Weights of a small transformer language model.
Architecture: rotary positions, no biases in attention or MLP, untied embeddings, attention and MLP in parallel.
Training: a variant of Adam for these matrices, 832M tokens, 6346 steps.
MLP neurons of a small language model. Each row is named by its layer, matrix (gate and up: input weights; down: output weights) and neuron, and shows model dimensions 576-703. Each number is 50 + 15 x the weight over its row's rms, rounded and kept within 0 to 99. A neuron's up and down rows have the sign that makes its largest values positive.
Before each neuron's rows, "fires after" lists the tokens most often just before its 100 highest values on Wikipedia text that the model never trained on.

fires after: ",", " P", " Del"
L5.gate440:52 49 65 49 41 58 65 38 75 68 67 88 73 48 09 48 55 32 35 68 47 53 20 71 42 26 25 46 82 48 73 53 55 18 43 62 52 10 37 19 52 71 61 61 24 40 55 35 56 56 36 80 49 47 79 52 70 54 49 66 48 65 73 46 37 51 28 53 33 79 50 60 52 62 52 47 45 39 67 12 62 52 48 54 49 40 54 52 34 61 53 81 29 52 57 62 40 56 44 71 61 41 73 54 73 58 59 37 59 69 58 31 27 27 01 30 79 42 62 67 65 56 72 52 45 63 47 35
L5.up440:54 33 69 69 45 31 42 62 73 56 57 67 52 47 57 66 46 41 45 57 59 42 63 32 50 56 39 60 33 65 29 42 85 52 33 48 43 43 62 49 57 49 41 22 45 54 52 30 52 62 43 47 54 74 53 67 35 61 85 44 39 39 44 38 73 39 11 22 56 17 40 52 64 49 35 80 41 21 44 54 42 86 54 37 31 65 54 75 60 52 27 70 58 57 57 87 33 36 48 43 54 41 50 78 66 68 65 56 21 54 40 62 47 67 54 52 52 55 70 72 39 54 54 51 42 05 38 91
L5.down440:63 24 58 52 39 32 58 47 73 65 39 59 53 55 75 37 36 52 63 37 35 42 39 48 63 59 40 62 45 74 37 48 63 75 49 45 38 73 42 59 45 51 48 67 48 43 58 46 46 42 57 49 23 57 49 61 66 34 48 70 39 74 69 46 61 38 26 36 46 39 38 66 65 32 40 52 50 36 48 42 46 53 25 42 26 60 60 56 64 49 34 46 45 63 56 30 41 67 30 54 45 39 45 51 57 51 47 40 62 73 69 23 28 41 70 23 55 46 62 46 40 60 34 37 62 60 56 86

fires after: " |", ":", "==", "===", " =="
L5.gate713:53 45 53 56 33 81 34 25 56 78 48 82 47 59 51 66 50 77 56 46 69 51 35 47 70 46 34 49 14 44 58 41 54 51 42 23 68 51 76 51 48 46 47 15 55 59 64 61 44 47 43 49 42 40 68 73 45 13 86 66 52 73 17 55 73 41 36 43 44 64 69 68 40 62 18 54 48 52 55 42 47 49 50 51 48 99 41 72 34 57 42 75 28 47 63 76 27 44 49 48 73 27 52 36 47 85 54 77 58 59 54 49 48 42 38 63 53 53 28 69 67 48 50 45 50 31 44 56
L5.up713:71 30 58 41 59 71 53 49 37 25 69 65 58 37 45 67 41 61 46 64 57 24 63 55 88 65 64 33 84 84 38 52 63 45 71 42 55 39 69 76 53 52 48 59 55 58 38 65 76 68 33 48 32 53 28 51 45 36 28 50 29 52 44 58 37 48 74 42 69 56 55 67 56 39 36 26 28 50 64 58 34 64 34 41 45 21 43 46 40 34 37 56 45 43 42 55 42 40 26 45 68 48 44 42 17 40 45 44 88 13 58 58 56 24 47 57 24 61 82 69 66 41 72 80 36 46 48 62
L5.down713:42 35 48 55 33 73 79 41 47 62 54 66 07 63 43 79 35 62 63 42 36 46 57 56 36 45 71 66 33 46 33 63 46 55 59 63 12 54 58 54 55 31 50 57 54 68 48 34 54 49 48 57 18 51 47 23 44 41 71 56 70 83 17 47 67 52 44 51 61 52 45 45 37 43 43 44 54 91 61 41 25 68 30 36 64 64 58 64 54 56 71 27 51 63 65 56 58 42 53 46 39 40 34 47 54 54 28 60 56 59 71 36 66 49 78 68 62 41 40 55 80 41 51 67 33 55 40 48

fires after: ",", "."
L5.gate808:45 42 54 41 41 65 42 15 81 78 51 42 43 44 48 87 65 37 46 64 54 68 39 38 75 32 40 79 46 46 54 50 49 52 46 55 68 37 69 65 59 60 46 58 18 38 72 32 49 32 77 46 34 41 37 57 45 80 70 54 67 53 58 64 70 67 37 37 48 76 59 82 39 61 40 33 49 82 47 55 41 39 50 49 54 54 44 39 42 29 37 69 63 24 30 43 34 31 52 49 29 58 47 31 65 60 74 52 60 51 61 54 55 39 65 95 48 61 44 44 54 32 07 38 34 45 43 41
L5.up808:66 42 82 54 53 51 16 33 50 59 51 36 62 33 64 34 78 32 45 56 74 52 44 61 81 29 37 40 47 42 66 36 75 39 31 63 50 39 60 42 64 70 65 34 33 61 57 53 26 56 64 39 69 44 36 17 38 44 58 58 71 72 53 56 22 35 46 60 50 65 19 54 55 66 49 57 24 41 50 38 56 75 36 52 57 62 46 51 08 52 30 45 60 29 59 36 54 42 44 53 71 56 60 43 44 36 59 64 77 60 32 42 60 44 50 81 39 29 32 47 61 54 36 54 46 25 44 55
L5.down808:39 66 46 38 47 50 57 50 61 45 56 42 42 38 60 44 42 47 52 57 65 49 43 58 25 64 79 64 29 54 62 46 58 46 26 41 60 72 33 45 32 27 65 65 51 73 54 40 34 53 63 71 32 64 62 52 39 59 60 26 59 44 83 56 73 62 49 48 11 86 43 34 45 60 68 75 34 67 52 34 38 27 50 49 58 61 75 45 48 78 72 28 48 33 86 52 28 67 41 40 47 71 56 58 49 47 63 43 43 70 48 49 79 43 77 52 40 45 82 52 55 60 35 45 34 37 26 43

fires after: " |", "-", "R", "\n", "C", "L"
L5.gate1470:34 60 62 58 18 21 60 25 63 50 54 55 41 36 51 43 30 81 68 51 67 41 42 20 53 21 31 61 34 27 64 50 35 27 45 46 60 66 51 40 52 40 40 41 41 56 44 57 29 36 41 52 49 33 47 74 38 58 64 49 73 63 51 56 65 57 64 27 59 51 62 03 36 42 23 36 75 45 77 28 64 27 58 73 70 42 55 57 59 67 82 47 36 68 42 51 20 58 40 48 53 61 41 53 67 67 54 34 48 25 62 55 58 34 41 52 42 29 61 90 37 76 69 57 14 41 63 53
L5.up1470:65 60 76 25 38 40 34 14 73 53 15 45 32 54 67 34 62 45 56 48 46 42 61 37 44 26 52 49 63 46 47 09 78 53 42 23 57 46 40 54 33 48 61 69 36 56 48 39 39 46 55 55 49 42 45 52 57 48 54 89 48 54 44 48 64 47 38 56 44 55 42 30 34 81 28 37 66 28 71 58 71 52 34 76 78 41 54 49 37 54 13 46 26 27 47 42 53 56 67 26 33 49 42 46 34 32 55 62 53 41 46 54 55 60 43 48 47 39 09 31 35 68 38 27 61 39 55 63
L5.down1470:60 32 24 62 67 25 52 65 41 63 50 36 56 44 31 38 28 27 38 63 76 57 41 57 42 71 36 42 58 31 46 75 56 38 28 57 58 58 62 39 35 55 34 34 23 54 66 67 45 45 31 43 67 42 70 42 47 43 63 36 43 49 48 63 13 67 48 59 47 63 65 48 59 48 94 32 62 55 15 47 47 44 83 50 26 44 57 42 56 32 27 58 53 43 44 71 60 49 18 48 66 63 93 61 30 57 40 38 55 65 35 85 51 83 49 50 29 92 74 42 50 41 65 71 33 60 56 56

fires after: " |", "-", "(", "|"
L5.gate1498:21 39 28 42 67 77 48 11 42 50 25 31 49 61 56 63 50 46 31 57 26 17 32 66 61 47 52 36 75 38 35 56 45 59 65 51 64 63 50 70 46 55 34 33 43 44 65 46 42 32 82 07 63 29 29 74 59 44 54 54 63 38 41 96 47 62 43 32 46 28 50 61 60 75 30 53 45 43 59 13 38 41 67 62 51 50 40 63 34 59 38 60 31 33 31 55 22 50 55 39 25 55 20 60 26 45 55 21 70 45 50 50 54 46 41 52 66 49 63 59 48 73 63 52 42 56 65 68
L5.up1498:77 20 75 44 56 47 49 49 41 26 54 46 57 28 42 68 22 52 56 48 34 29 70 39 25 71 59 43 58 60 74 63 62 62 36 62 57 38 52 57 18 65 54 43 53 53 57 47 45 63 53 50 42 65 24 46 58 48 80 41 55 47 21 36 61 49 85 31 60 34 47 78 35 29 44 52 46 55 48 54 42 42 27 44 36 64 36 71 63 31 45 49 18 26 34 87 70 52 35 43 55 72 76 59 54 27 42 55 64 49 33 38 50 52 63 75 41 76 79 63 17 37 53 58 42 49 39 46
L5.down1498:40 51 48 60 57 51 37 56 62 43 62 50 49 46 39 62 41 38 33 72 49 57 54 56 77 39 37 23 50 49 52 37 43 68 67 59 49 35 41 53 30 20 16 59 37 55 39 79 43 57 55 44 51 73 30 53 46 33 38 47 69 66 36 59 46 47 32 29 82 78 69 47 72 78 57 34 30 67 65 29 74 19 46 52 54 58 82 45 54 34 26 47 47 48 34 66 65 60 24 48 72 42 70 70 43 63 46 43 68 34 39 66 65 45 48 48 54 43 58 39 39 70 36 51 83 61 23 53

fires after: "\n", "|", "==", " |"
L5.gate823:53 41 38 15 43 55 47 49 46 55 40 51 43 30 65 56 66 28 49 35 49 53 33 44 37 43 42 73 54 21 72 74 33 45 58 52 72 58 43 56 37 56 51 65 61 35 36 54 11 68 47 39 52 44 37 39 62 57 59 61 66 75 49 77 62 53 60 33 22 37 30 45 52 42 17 31 57 20 89 42 42 95 53 46 55 64 75 41 53 49 38 77 57 47 52 30 09 49 70 47 52 52 49 62 54 36 86 29 62 68 43 46 51 42 62 38 21 40 45 63 50 58 67 60 43 50 48 25
L5.up823:67 61 69 19 71 29 65 38 54 37 35 58 69 44 63 52 35 53 59 62 38 54 48 49 47 74 36 30 46 38 41 70 71 42 94 35 71 54 73 53 24 44 59 51 75 58 42 59 37 41 45 48 65 26 38 67 44 33 54 52 53 34 38 73 61 55 81 44 38 54 60 25 45 51 50 68 51 59 59 59 72 34 50 50 50 41 75 43 71 16 50 42 48 57 55 61 56 50 38 56 58 63 60 29 77 59 41 50 66 62 23 35 43 54 63 29 38 43 53 62 66 73 85 72 50 31 44 62
L5.down823:42 23 34 52 85 47 49 76 35 50 39 33 52 35 46 64 72 32 40 69 77 75 46 73 56 68 24 08 39 46 62 56 70 54 41 47 40 95 42 53 55 57 57 34 25 71 41 47 14 76 53 35 52 50 49 63 38 42 27 61 63 66 77 40 58 39 53 52 70 44 70 56 25 56 57 48 70 49 46 71 40 52 71 40 65 40 31 34 28 55 47 84 77 49 28 63 38 54 30 40 44 48 24 50 31 77 52 50 53 69 68 80 61 51 19 46 61 75 45 52 42 44 73 94 62 50 65 60

fires after: "\n", ",", ".", "==="
L5.gate944:60 32 49 37 42 87 48 65 47 54 72 47 33 66 33 38 73 49 43 46 49 38 41 81 56 67 80 49 34 71 52 43 53 63 40 45 59 29 80 28 56 40 42 40 67 41 72 57 68 49 47 57 42 64 55 33 55 58 56 29 42 36 50 37 47 63 59 29 36 54 43 47 63 45 74 71 49 70 51 54 34 55 71 28 55 18 36 19 44 61 42 29 50 79 47 55 44 55 76 40 63 58 35 74 60 55 66 29 63 72 46 77 56 54 34 44 45 48 39 55 29 45 44 55 58 40 48 48
L5.up944:27 44 46 40 47 48 60 31 50 74 76 66 68 36 35 47 49 45 78 40 59 46 58 60 60 53 33 56 47 60 54 45 42 14 53 72 75 40 45 36 42 66 47 93 23 39 70 38 34 46 62 16 42 32 30 80 31 57 56 38 66 56 42 67 51 66 47 61 64 49 76 51 38 37 58 33 19 52 26 50 53 27 40 51 66 72 42 45 18 31 20 57 67 26 55 28 34 53 42 41 41 35 41 42 43 83 63 61 79 48 28 46 70 67 47 31 72 81 72 72 55 35 65 37 39 37 44 71
L5.down944:31 48 45 23 52 56 41 55 48 90 32 20 21 76 38 47 74 57 20 00 40 49 43 46 60 34 57 44 47 68 57 54 51 45 57 67 77 26 70 49 38 43 50 29 68 33 55 76 67 47 55 29 09 34 38 18 60 46 23 59 57 27 59 34 40 53 56 58 29 16 44 47 67 57 31 62 63 51 62 42 46 39 70 45 47 60 62 45 53 74 59 34 88 59 18 52 50 42 65 25 49 58 46 49 45 38 28 39 56 56 48 59 49 48 53 58 46 50 13 42 28 61 52 38 77 54 66 46

fires after: " B", " R", " b", "b", "k"
L5.gate717:37 48 65 36 54 57 59 66 35 50 29 44 20 46 72 19 59 42 68 60 46 56 66 45 64 26 25 42 64 32 68 52 31 31 68 65 45 47 66 68 53 64 63 36 52 62 69 49 49 74 69 49 49 29 30 54 29 56 35 43 34 54 43 37 68 60 38 67 49 53 52 42 52 57 56 47 48 49 55 30 44 56 30 40 36 55 49 44 49 68 30 47 79 54 44 51 48 39 63 75 50 00 20 86 63 32 63 14 70 49 29 41 52 40 48 50 38 70 50 95 54 61 35 60 44 32 54 29
L5.up717:46 45 07 47 65 55 23 46 38 88 53 31 28 69 64 54 62 49 70 56 43 20 53 64 28 20 45 52 45 70 65 14 56 38 42 58 63 45 36 46 56 38 49 55 23 51 50 63 51 46 63 57 47 43 60 66 30 62 52 74 45 63 59 60 38 28 29 52 72 54 63 46 37 57 62 48 42 37 58 59 63 55 25 83 71 43 43 62 45 57 22 50 29 29 53 38 30 59 39 42 62 31 37 28 38 27 41 32 66 45 27 65 54 37 34 56 38 42 35 54 55 52 40 47 76 47 58 28
L5.down717:89 23 43 67 18 52 53 37 55 52 56 64 43 38 60 56 29 54 39 38 45 21 43 40 21 50 30 67 56 32 60 24 72 62 47 58 58 24 23 44 48 63 66 69 23 45 52 48 52 98 57 34 25 30 82 38 52 40 48 35 80 46 72 71 28 42 54 40 49 42 36 58 32 65 66 31 58 55 55 36 44 29 58 17 42 58 59 51 68 54 45 58 39 40 20 63 45 34 56 42 36 56 76 23 39 32 80 33 67 48 49 61 53 83 41 63 27 44 57 67 34 60 48 63 54 31 20 53

fires after: " |", ";", ",", " and", " with"
L5.gate2007:55 26 42 31 51 67 70 46 35 62 59 55 33 63 41 62 51 62 51 68 68 51 38 63 55 49 66 70 53 61 53 70 53 40 52 39 40 43 69 45 51 50 74 65 39 45 33 48 44 51 57 40 43 58 34 16 43 40 40 49 55 62 67 73 56 36 44 86 77 60 63 47 61 60 43 47 36 30 45 37 42 74 58 62 26 77 90 27 36 76 67 78 57 27 45 68 68 32 68 39 54 63 29 48 50 59 59 46 36 55 38 65 31 16 38 46 25 49 44 64 53 75 62 53 51 69 55 44
L5.up2007:72 41 45 63 70 41 65 56 46 52 77 79 55 51 72 49 46 68 46 56 75 33 55 89 70 33 57 67 42 84 41 42 44 34 31 57 45 73 63 51 49 81 49 62 45 32 32 72 59 69 44 36 51 46 74 35 13 32 56 48 50 34 33 45 58 55 42 56 60 49 52 52 60 80 34 69 66 34 67 06 42 46 41 71 38 42 40 22 58 50 44 74 48 49 35 58 47 51 34 56 37 77 48 52 23 20 39 57 41 70 48 44 52 62 30 61 78 65 53 36 65 48 73 48 49 38 48 61
L5.down2007:37 58 43 64 58 51 32 42 50 87 57 67 47 43 44 66 57 47 33 72 34 80 36 21 42 61 62 47 47 39 53 54 36 82 70 79 58 48 03 48 80 62 74 50 71 54 73 43 55 55 51 55 46 65 33 43 68 46 53 56 31 17 70 46 43 55 72 22 49 99 17 47 47 39 63 59 33 72 29 40 57 29 36 42 61 70 57 68 58 69 59 54 07 65 35 39 36 59 53 41 64 59 58 60 61 48 58 61 70 37 54 57 65 75 39 43 59 37 44 48 47 56 70 42 72 62 49 83

fires after: " |", ".", ",", "ol", ":"
L5.gate1958:66 46 41 36 83 39 46 34 26 36 53 77 37 72 41 54 13 57 40 50 50 54 51 69 72 41 40 43 55 60 37 38 42 39 40 43 40 36 65 41 59 80 42 17 28 49 77 38 48 58 33 49 37 48 62 54 56 76 46 52 60 67 22 57 65 55 49 45 43 42 52 48 66 19 29 45 53 20 71 37 27 81 47 50 24 77 45 66 25 59 64 51 31 63 47 26 56 49 43 40 73 27 41 69 67 22 43 20 36 42 49 58 52 73 39 74 75 25 66 67 52 58 52 36 55 53 58 56
L5.up1958:63 47 50 58 52 45 32 02 22 04 56 61 28 32 71 43 42 46 59 37 49 63 63 34 59 33 56 34 34 55 59 32 58 28 67 66 60 43 27 50 59 50 63 55 21 35 30 59 21 43 31 97 49 49 64 56 17 71 43 60 58 77 53 53 63 55 36 65 37 57 27 81 63 71 31 38 32 40 46 61 48 85 32 60 28 33 56 54 43 52 69 71 33 47 72 41 52 44 28 52 37 69 60 63 65 53 59 22 57 50 56 69 18 24 39 72 60 58 55 65 50 21 97 49 49 56 63 32
L5.down1958:57 71 37 69 54 54 94 64 85 72 65 48 70 69 41 74 56 45 28 41 44 50 43 99 66 33 58 56 51 66 69 48 56 57 25 62 47 48 59 39 39 15 30 64 68 50 48 81 68 52 61 33 34 70 42 31 69 37 65 35 60 51 49 46 45 72 54 44 63 68 50 53 30 31 35 72 29 73 64 54 64 24 43 13 73 53 66 68 69 28 47 39 70 27 43 44 49 32 68 58 33 52 66 32 43 58 29 57 41 68 54 16 70 71 48 62 39 44 29 42 42 51 23 68 52 28 35 37

fires after: " |", ".", " 2", "min"
L5.gate972:45 55 47 58 68 17 28 44 40 67 53 44 27 46 33 70 23 49 41 69 48 58 37 76 57 50 59 50 23 25 46 56 25 50 30 44 64 57 38 42 27 55 77 43 38 33 44 40 72 68 46 66 43 41 56 48 60 38 55 57 55 35 36 42 66 75 29 67 67 62 29 35 68 86 27 24 57 70 49 49 51 44 32 54 41 32 73 43 59 33 41 34 78 45 59 58 66 55 26 61 80 59 52 76 42 55 31 26 56 78 46 37 42 46 31 62 79 78 64 66 52 64 61 50 68 33 31 17
L5.up972:33 46 64 44 55 60 48 44 42 38 12 69 40 59 38 28 50 41 45 46 31 39 43 84 54 49 73 50 44 27 64 64 55 19 23 22 54 73 40 48 78 48 59 67 23 42 73 64 42 55 59 38 59 47 54 61 51 54 37 52 65 48 36 47 46 64 61 36 56 52 37 48 41 34 46 52 43 54 67 38 41 67 21 80 41 40 36 26 49 10 24 65 57 42 42 69 54 58 59 70 32 22 54 45 33 43 36 32 61 48 63 72 44 52 62 66 67 00 42 40 53 42 54 32 53 63 41 43
L5.down972:57 66 48 30 42 25 57 25 32 50 48 35 47 54 60 74 55 29 42 61 42 71 46 59 46 55 52 43 29 56 52 37 35 34 71 69 43 39 54 30 43 47 45 65 53 45 32 46 58 46 39 67 46 65 38 56 64 22 44 85 66 52 50 69 51 29 71 54 48 59 61 71 74 48 67 90 30 55 72 54 68 49 31 63 59 65 38 69 41 76 58 46 54 39 73 67 51 56 31 58 60 52 88 25 29 52 39 79 46 42 37 14 49 64 36 56 69 42 55 64 53 43 51 76 56 46 57 76

fires after: ",", ".", " |", "\n"
L5.gate1349:32 35 47 45 40 47 05 25 69 58 38 54 60 38 47 40 74 25 58 36 60 47 30 36 41 59 22 48 47 32 59 32 60 39 51 57 55 31 56 34 52 66 71 50 19 55 40 33 44 09 88 40 46 48 48 50 40 74 77 55 47 71 44 48 50 60 50 50 62 54 44 55 69 61 23 59 27 57 72 53 49 50 30 48 58 50 58 56 50 53 44 58 72 45 33 51 38 61 49 57 59 47 33 38 68 53 76 25 70 60 29 40 43 28 67 67 55 68 51 53 41 24 45 37 49 39 54 41
L5.up1349:68 70 51 68 51 51 44 50 44 39 36 52 51 17 52 45 49 72 33 85 65 52 44 79 72 18 52 65 69 50 65 40 65 72 54 28 55 34 55 58 38 66 39 60 27 44 75 58 63 76 50 39 65 62 60 52 45 60 57 59 43 47 25 38 33 64 24 65 46 79 29 50 45 59 54 42 60 41 37 59 39 40 55 62 39 47 55 31 23 44 64 51 58 40 62 53 61 59 36 35 05 43 54 38 41 48 43 40 45 54 54 49 50 35 48 50 59 42 57 33 79 43 46 67 49 36 63 65
L5.down1349:45 68 51 68 28 53 54 38 43 71 47 45 44 21 56 46 52 34 48 99 63 59 57 63 65 47 61 29 44 69 53 66 41 45 47 39 47 62 36 55 61 50 63 49 49 56 63 38 43 40 75 84 60 57 39 27 49 57 61 49 63 45 57 65 59 42 45 49 27 99 40 56 37 45 98 64 28 55 60 63 42 68 56 21 55 65 55 36 15 84 35 22 61 45 66 56 27 73 38 75 53 64 56 69 63 60 64 68 48 68 35 59 54 46 54 43 47 54 53 29 65 38 47 57 21 52 47 75

fires after: "\n", "===", "==", " =="
L5.gate1277:69 52 55 44 59 64 28 36 48 58 52 54 54 31 52 57 59 31 52 67 72 42 57 45 51 43 63 50 57 54 53 65 56 38 29 85 44 23 46 37 49 75 63 18 49 40 37 80 30 60 42 69 48 21 51 63 53 71 64 32 78 59 66 33 47 37 80 37 38 56 59 35 46 36 44 20 20 41 67 31 62 74 64 69 70 64 51 46 37 44 59 65 65 46 37 36 47 55 55 60 40 19 59 35 70 72 39 51 79 67 73 42 57 50 36 68 42 29 41 91 58 20 58 53 46 33 45 62
L5.up1277:59 41 73 58 75 62 45 49 53 84 47 53 46 54 56 39 59 60 92 44 63 42 14 21 49 31 75 59 33 73 59 57 32 40 50 72 61 29 33 10 50 53 33 26 55 35 50 52 12 44 57 48 40 43 46 79 56 33 85 61 56 23 55 50 42 50 00 31 30 54 54 45 69 40 43 36 31 29 45 39 50 43 44 30 60 44 42 39 42 47 42 33 39 48 47 43 72 57 58 69 60 41 38 60 40 30 88 29 41 55 70 32 52 42 69 41 71 43 45 74 58 44 53 62 55 36 31 45
L5.down1277:48 42 49 43 32 58 64 69 37 74 41 47 31 66 66 62 61 59 52 00 28 43 52 45 31 17 59 38 71 59 64 71 34 26 57 47 44 72 70 43 63 31 31 67 76 30 47 56 62 33 64 41 10 45 60 39 52 45 26 62 59 54 38 41 43 51 53 41 31 25 50 48 46 51 36 59 52 41 36 26 51 51 47 54 51 54 35 38 47 44 43 61 55 67 30 70 55 36 70 27 35 48 53 82 40 55 40 62 40 52 44 35 52 50 67 46 38 28 38 50 38 54 63 44 32 64 58 38

fires after: "M", " M", " B", "B", "b"
L5.gate695:57 35 28 50 05 45 31 50 48 43 57 36 43 82 56 56 79 61 71 54 56 42 69 49 36 55 35 50 36 72 62 36 16 29 65 48 51 42 47 34 47 42 58 39 65 55 45 49 38 26 84 58 64 44 61 35 39 47 47 70 46 79 40 59 30 58 11 27 57 64 81 85 65 51 29 67 66 39 50 33 49 53 56 58 59 68 52 48 36 40 74 83 76 45 56 56 37 29 56 43 48 52 21 52 44 64 49 40 56 08 41 61 43 81 40 48 37 73 64 63 66 71 51 39 35 43 53 33
L5.up695:40 55 55 47 24 55 58 56 99 31 55 48 60 55 66 49 53 26 77 44 59 73 76 62 54 66 36 58 60 46 59 37 71 40 60 54 55 33 73 39 65 64 53 43 42 41 70 51 35 68 74 34 41 48 58 44 63 47 36 43 35 38 22 50 36 60 67 56 56 57 55 31 30 39 71 64 48 60 45 52 46 57 20 53 49 43 33 54 50 56 45 59 66 48 27 35 54 49 63 16 53 41 56 55 90 48 42 50 63 64 47 61 36 53 38 65 36 45 54 73 44 23 28 56 63 46 52 57
L5.down695:68 44 44 48 44 44 63 45 30 56 52 36 31 52 39 25 49 55 45 48 45 66 47 39 40 14 35 43 64 55 66 37 78 62 43 60 13 52 38 52 61 20 29 58 21 40 43 51 24 37 66 60 59 46 37 14 40 57 49 50 38 03 47 66 48 46 77 24 69 04 19 34 58 55 32 50 60 77 55 49 46 57 53 31 29 73 45 38 58 57 63 59 42 49 43 70 58 52 43 67 37 52 59 23 59 45 55 86 43 62 73 52 35 70 58 75 25 46 60 51 52 47 44 24 54 47 50 38

fires after: " |", ";", ":", " Z"
L5.gate71:53 35 67 27 41 65 74 61 42 57 40 68 46 32 52 71 65 48 18 87 51 56 49 56 73 51 31 39 49 46 73 53 52 35 70 64 43 39 50 31 97 40 31 55 50 34 76 35 55 57 39 53 32 27 51 57 76 54 60 42 52 53 50 28 56 56 25 34 49 70 76 34 53 54 71 65 41 55 63 48 45 47 49 50 53 61 42 50 15 68 55 65 59 52 57 66 51 36 60 27 29 40 69 39 81 77 74 50 51 41 54 41 53 53 46 69 48 60 82 77 57 43 39 38 29 19 29 26
L5.up71:73 46 63 38 72 82 69 56 51 63 52 54 56 34 43 59 60 56 25 70 62 71 57 47 81 46 44 44 60 54 30 60 63 52 68 47 39 50 72 40 68 53 38 49 40 49 60 69 87 55 68 59 49 52 43 44 54 60 39 19 43 56 40 43 73 64 47 25 63 63 80 49 56 45 72 70 39 52 41 57 43 45 60 32 67 37 41 49 43 56 65 47 47 54 50 68 36 38 20 58 33 56 40 42 57 74 62 62 56 58 49 43 67 49 68 53 64 57 70 66 77 44 52 62 41 34 30 62
L5.down71:52 55 28 36 55 66 33 46 74 46 61 42 50 59 58 32 39 45 48 29 39 48 62 49 43 42 58 55 57 53 72 61 55 50 30 66 46 95 24 69 27 57 83 37 55 70 17 40 46 45 62 69 03 31 64 30 32 26 57 56 44 63 49 56 59 56 31 42 20 54 61 48 35 54 56 54 47 60 48 44 39 62 43 55 49 49 66 29 63 35 59 47 65 62 28 41 50 60 49 64 70 46 62 54 54 36 47 62 44 46 60 62 53 32 52 51 18 33 44 45 63 51 43 35 57 48 44 55

fires after: "\n", ",", "."
L5.gate2037:52 40 47 50 32 53 46 41 81 44 60 62 54 58 36 68 64 28 47 48 68 69 38 67 69 52 62 65 60 78 59 18 50 34 58 59 69 42 75 52 41 41 21 46 22 33 73 72 38 30 55 56 54 28 50 63 44 73 75 64 34 47 25 35 37 64 21 44 46 69 21 40 54 44 46 51 47 47 63 25 68 63 35 31 57 71 64 53 21 65 40 94 46 39 64 29 53 34 61 35 55 57 42 48 47 48 92 62 52 49 59 46 76 46 22 42 55 36 57 42 64 41 42 66 51 55 40 29
L5.up2037:78 47 70 37 47 47 51 31 67 37 34 41 87 79 57 46 78 40 50 75 52 33 74 61 82 58 43 25 47 66 75 55 76 41 50 63 53 37 62 49 26 67 71 51 39 56 51 51 33 27 67 28 51 75 35 33 57 51 74 63 46 37 60 66 52 61 78 54 48 99 47 51 44 34 65 61 48 39 54 45 31 53 20 37 54 53 34 77 27 62 38 58 60 43 69 57 64 46 43 37 52 54 65 36 64 45 70 49 61 66 57 28 51 43 41 70 66 38 34 57 35 31 20 57 47 51 35 37
L5.down2037:42 46 72 40 42 59 49 40 43 62 44 63 47 11 45 63 56 54 58 34 48 57 47 64 68 90 72 48 14 56 60 50 45 55 53 47 66 43 12 51 61 43 56 61 39 53 78 37 56 51 67 47 00 40 60 39 04 51 20 51 65 35 56 76 46 56 52 28 27 99 59 61 52 43 34 40 34 69 65 41 40 64 45 63 35 57 53 28 80 64 35 34 77 34 40 56 38 56 39 55 49 50 50 66 62 39 30 48 54 55 45 49 53 44 55 59 31 25 51 47 59 41 67 53 50 47 35 40

fires after: " |", "|"
L5.gate706:67 17 38 67 76 30 45 42 42 28 61 40 55 56 58 72 30 51 62 66 43 38 57 65 51 58 39 51 62 38 49 72 41 56 59 72 58 42 53 54 43 49 64 42 40 71 17 66 10 47 40 29 78 58 34 54 67 95 43 74 60 60 40 47 64 63 55 32 40 48 46 45 49 50 55 35 54 30 23 33 66 43 28 47 61 44 62 69 42 38 16 60 41 21 52 34 44 30 41 24 39 40 51 49 51 65 59 36 47 38 53 26 45 62 36 68 70 56 56 55 66 68 30 52 60 29 71 30
L5.up706:18 17 32 45 44 48 61 36 28 49 45 46 40 45 45 64 48 66 50 32 42 55 46 91 65 44 44 43 51 43 44 85 28 35 45 50 72 51 48 53 47 48 51 53 45 65 51 53 36 31 29 18 66 66 34 64 68 59 51 45 51 24 32 65 65 23 54 67 34 52 30 99 36 87 15 64 46 41 60 51 37 60 46 85 22 51 62 36 45 21 37 67 38 34 23 76 33 47 56 11 39 52 52 59 46 54 63 25 65 63 51 63 40 16 57 74 67 37 45 52 46 45 62 55 59 52 52 71
L5.down706:60 60 53 41 56 56 40 46 48 46 73 67 49 44 46 45 67 41 66 85 41 43 44 35 84 46 29 51 08 27 56 39 99 48 46 59 60 60 74 57 41 57 69 43 83 41 48 34 41 54 56 67 95 99 41 62 67 61 59 55 48 50 62 36 47 21 68 56 71 32 76 56 65 64 72 58 51 40 56 64 63 49 32 58 64 38 55 20 68 38 45 62 73 56 47 73 32 48 47 78 64 66 79 31 68 47 49 76 47 68 78 63 67 74 44 53 33 49 63 58 36 68 50 60 61 68 76 56